config.yaml
n_layer: 11
d_model: 384
n_head: 4
n_kv_head: 4
head_dim: 96
d_mlp: 1152
vocab_size: 4096
activation: "tanh_gelu"
norm: "layernorm"
norm_place: "pre"
norm_eps: 1e-06
positions: "rope"
rope_base: 10000.0
rope_fraction: 0.5
qk_norm: false
attn_scale: 0.102
bias: "none"
tie_embeddings: false
parallel_block: true
init: "uniform"
init_std_qkv: 0.0157
init_std_o: 0.0
init_std_up: 0.0157
init_std_down: 0.0
optimizer: "adamw"
lr: 0.00155
lr_mult_qkv: 0.7
lr_mult_up: 0.961
beta1: 0.9
beta2: 0.98
lr_head: 0.0116
grad_clip: 1.0
warmup_steps: 452
schedule: "wsd"
decay_fraction: 0.641
decay_shape: "linear"
final_lr_fraction: 0.05
batch_tokens: 131072
seq_len: 1024
doc_mask: true
train_tokens: 1081000000
steps: 8248
dataset: "wikipedia_en"
MLP neurons of a small language model. Each row is named by its layer, matrix (up: input weights; down: output weights) and neuron, and shows model dimensions 192-255. Each number is 50 + 12 x the weight over its row's rms, rounded and kept within 0 to 99.
Before each neuron's rows is what it responds to, as a language model described it from the Wikipedia text at the highest values.

Responds to: Year second digit
L6.up342:45 32 54 46 56 55 35 40 40 61 53 55 48 46 68 39 37 45 54 85 45 46 64 53 44 49 50 52 52 52 51 66 29 46 34 49 33 47 59 56 50 65 73 48 45 53 40 57 36 39 54 61 30 36 47 63 37 40 47 67 55 64 40 61
L6.down342:57 46 37 54 66 55 50 67 52 57 48 49 39 32 49 60 54 67 61 43 40 53 51 69 43 66 58 36 50 39 43 48 51 43 54 64 56 51 42 45 55 38 59 41 46 63 60 55 54 53 31 74 74 61 41 34 46 62 32 48 64 34 52 34

Responds to: Predictable word completions
L4.up740:55 44 55 60 56 50 46 40 66 50 31 47 42 59 56 33 49 41 65 52 79 63 52 45 60 60 33 62 32 53 65 46 42 71 48 48 71 64 46 54 48 40 69 41 30 55 37 49 48 39 51 32 53 41 58 65 56 58 43 40 47 22 52 58
L4.down740:34 55 47 51 29 55 46 63 67 76 63 46 59 41 43 61 61 41 41 43 39 47 49 40 42 54 32 67 61 31 49 55 30 38 67 50 40 70 40 57 37 55 47 48 50 45 52 53 52 64 56 32 34 45 43 50 39 38 44 55 45 60 30 53

Responds to: Date slot after "in"
L4.up208:43 57 45 56 47 65 55 43 46 46 54 36 40 38 46 57 52 44 59 62 29 54 36 55 42 59 73 44 44 58 56 40 55 46 39 50 50 49 58 32 45 45 42 40 60 54 36 38 62 70 47 52 87 59 59 28 46 63 59 61 46 52 55 68
L4.down208:62 46 42 31 61 42 49 60 47 46 57 63 47 64 32 52 61 79 63 33 45 51 46 46 37 48 40 59 57 57 64 59 25 49 57 56 55 52 63 62 63 47 65 40 55 42 43 70 35 61 42 72 58 44 42 57 42 49 64 55 35 47 44 69

Responds to: Mid-word stem fragments
L6.up201:49 36 51 63 41 47 49 52 49 40 62 66 69 53 54 42 52 70 16 64 49 57 58 68 73 71 33 38 62 56 70 31 47 51 66 43 58 69 66 65 63 31 71 59 53 55 68 40 79 35 61 34 58 59 43 70 45 53 53 28 44 52 27 48
L6.down201:55 79 28 37 40 59 75 47 54 54 27 35 48 53 69 47 59 44 70 38 46 36 36 48 58 63 43 62 50 54 43 55 47 52 44 70 44 33 58 32 50 38 48 32 51 41 33 56 55 52 40 59 63 42 63 45 21 57 54 56 59 53 54 61

Responds to: Incomplete word-start pieces
L4.up881:55 35 40 72 40 41 47 46 57 41 66 40 47 63 47 50 63 56 60 65 57 57 55 32 71 68 77 43 58 70 64 47 47 44 34 60 71 48 49 62 66 50 76 50 29 44 74 56 55 48 59 42 46 44 43 52 52 72 42 52 57 52 52 67
L4.down881:37 44 55 40 63 51 50 29 55 50 72 50 57 51 34 39 41 64 46 42 56 42 54 64 61 38 49 55 62 17 62 45 43 56 42 82 36 61 63 49 41 65 30 51 69 46 48 39 47 65 47 57 46 53 59 32 28 37 40 49 54 24 45 39

Responds to: Mid-word pieces and born
L7.up757:47 52 43 69 61 37 48 38 28 35 55 36 33 35 42 51 53 42 42 51 26 53 62 49 46 71 54 66 64 73 61 56 49 57 56 43 52 53 50 37 56 48 46 54 57 51 53 65 20 26 36 56 64 43 61 59 48 50 47 49 58 54 65 80
L7.down757:38 39 40 39 55 65 37 79 65 24 39 57 76 71 40 55 65 45 47 36 59 38 48 73 53 46 57 41 48 50 44 28 43 53 45 54 42 53 33 44 47 53 50 47 56 47 53 60 68 34 52 54 39 53 34 51 41 39 61 22 51 44 39 55

Responds to: Word pieces before endings
L4.up33:47 61 65 46 54 25 69 65 58 69 29 43 57 70 59 34 60 23 75 43 75 49 45 48 72 58 55 77 65 62 47 46 46 68 58 53 49 42 27 19 61 50 56 41 34 60 48 47 31 55 32 54 70 33 52 57 54 58 19 54 58 46 60 83
L4.down33:30 75 56 37 54 79 44 56 43 50 46 54 55 30 48 55 63 55 33 53 46 50 64 56 49 34 47 55 38 49 82 51 35 52 55 52 55 76 43 59 37 37 41 65 56 48 52 69 54 52 64 44 26 63 61 56 31 45 56 43 42 53 50 56

Responds to: Time-span phrase words
L7.up432:56 51 40 50 50 32 66 56 44 42 57 43 50 71 52 36 42 41 67 69 70 45 52 42 38 44 46 42 62 48 57 33 61 69 65 54 52 45 60 27 48 34 55 47 68 61 51 67 58 39 29 52 66 49 40 43 54 54 25 48 68 38 71 38
L7.down432:56 27 53 72 52 33 50 46 52 65 87 35 35 48 54 38 52 61 64 57 40 31 54 69 40 43 52 37 46 56 47 44 57 64 36 38 66 42 42 50 56 44 41 58 47 43 53 42 37 38 45 52 50 34 46 47 56 51 74 67 42 59 24 56

Responds to: Start of year numbers
L7.up991:57 83 70 56 41 45 36 57 39 64 58 42 51 54 43 50 70 53 53 69 71 30 50 55 72 49 57 50 46 45 65 36 40 56 52 56 69 68 50 47 38 56 46 59 78 53 75 47 64 28 55 36 70 51 63 51 57 44 42 46 62 37 59 49
L7.down991:42 59 61 56 53 52 41 53 48 50 99 51 43 47 47 59 54 49 76 76 68 30 51 47 48 70 64 44 35 54 65 46 31 61 32 58 52 66 57 40 40 48 31 48 51 53 58 47 60 39 56 46 49 47 51 42 42 47 58 51 51 49 40 35

Responds to: Start of structured entries
L6.up503:48 62 40 41 36 47 48 60 64 29 41 38 59 56 55 50 48 20 72 29 39 50 49 53 34 39 52 36 43 49 62 60 46 55 46 48 34 65 37 44 57 44 42 40 56 52 37 64 40 23 35 65 45 18 47 67 67 57 60 37 74 47 49 54
L6.down503:50 36 44 52 62 48 57 69 43 71 74 49 43 49 39 54 65 45 39 68 55 63 78 25 59 59 54 48 72 51 44 50 64 66 53 68 64 54 67 49 66 65 62 61 43 57 51 62 41 60 49 52 43 66 59 37 50 22 58 52 52 70 43 55

Responds to: Mid-word subword pieces
L4.up943:61 47 45 29 49 37 59 68 48 55 48 60 71 33 50 62 48 47 53 65 66 34 57 52 55 45 65 72 44 56 39 51 49 55 55 52 16 48 72 51 57 59 28 34 33 73 35 59 55 57 35 83 50 56 58 55 42 50 77 72 65 40 61 52
L4.down943:58 37 49 61 56 31 52 41 44 65 73 38 36 63 52 58 47 43 53 54 39 59 59 58 56 59 54 26 42 62 60 45 24 53 55 48 46 58 52 41 54 58 41 44 59 29 42 42 46 40 52 53 71 38 45 49 58 54 71 65 59 54 69 58

Responds to: Mid-word and mid-number pieces
L6.up986:77 34 45 45 49 49 64 64 47 63 51 61 56 44 42 38 55 65 63 56 56 64 58 55 46 61 68 40 50 47 53 63 82 63 30 47 38 45 81 23 53 26 27 50 66 53 52 35 55 42 48 43 55 22 32 72 46 62 52 49 61 49 42 46
L6.down986:49 52 68 66 40 61 35 61 49 59 39 21 45 54 57 57 55 61 33 69 53 49 58 56 40 37 51 38 55 49 67 57 36 55 55 71 45 31 63 56 56 65 42 52 37 35 34 55 53 56 29 30 57 66 47 42 61 34 62 52 48 62 58 60

Responds to: Mid-word fragment continuation
L7.up808:44 36 59 42 57 55 42 53 37 80 59 53 41 39 69 58 39 53 78 51 18 36 43 38 51 50 52 61 47 50 79 64 47 62 27 70 38 52 45 60 54 36 56 49 40 43 74 40 38 50 47 57 56 48 72 38 22 37 53 37 48 45 65 41
L7.down808:66 70 43 44 53 38 61 57 49 46 47 46 48 37 37 47 53 46 39 44 63 68 38 44 37 52 58 42 33 42 46 24 47 56 49 55 43 18 27 69 56 32 41 41 61 39 48 47 71 39 47 55 48 53 48 55 49 47 46 76 39 69 54 60

Responds to: Time words and word pieces
L4.up569:64 58 44 24 55 73 40 44 50 45 65 47 41 48 53 64 62 70 67 49 52 39 66 55 40 50 25 43 28 55 45 41 34 57 40 59 47 51 59 54 38 46 42 61 54 63 42 58 63 56 37 47 31 55 69 25 70 50 50 64 30 59 69 35
L4.down569:64 44 60 76 38 25 57 54 49 47 60 43 38 43 43 48 49 52 27 52 51 48 42 44 49 51 42 33 61 44 47 26 56 34 58 28 45 45 45 45 67 65 65 58 32 47 47 40 43 55 44 58 68 33 37 39 47 46 51 40 58 45 34 42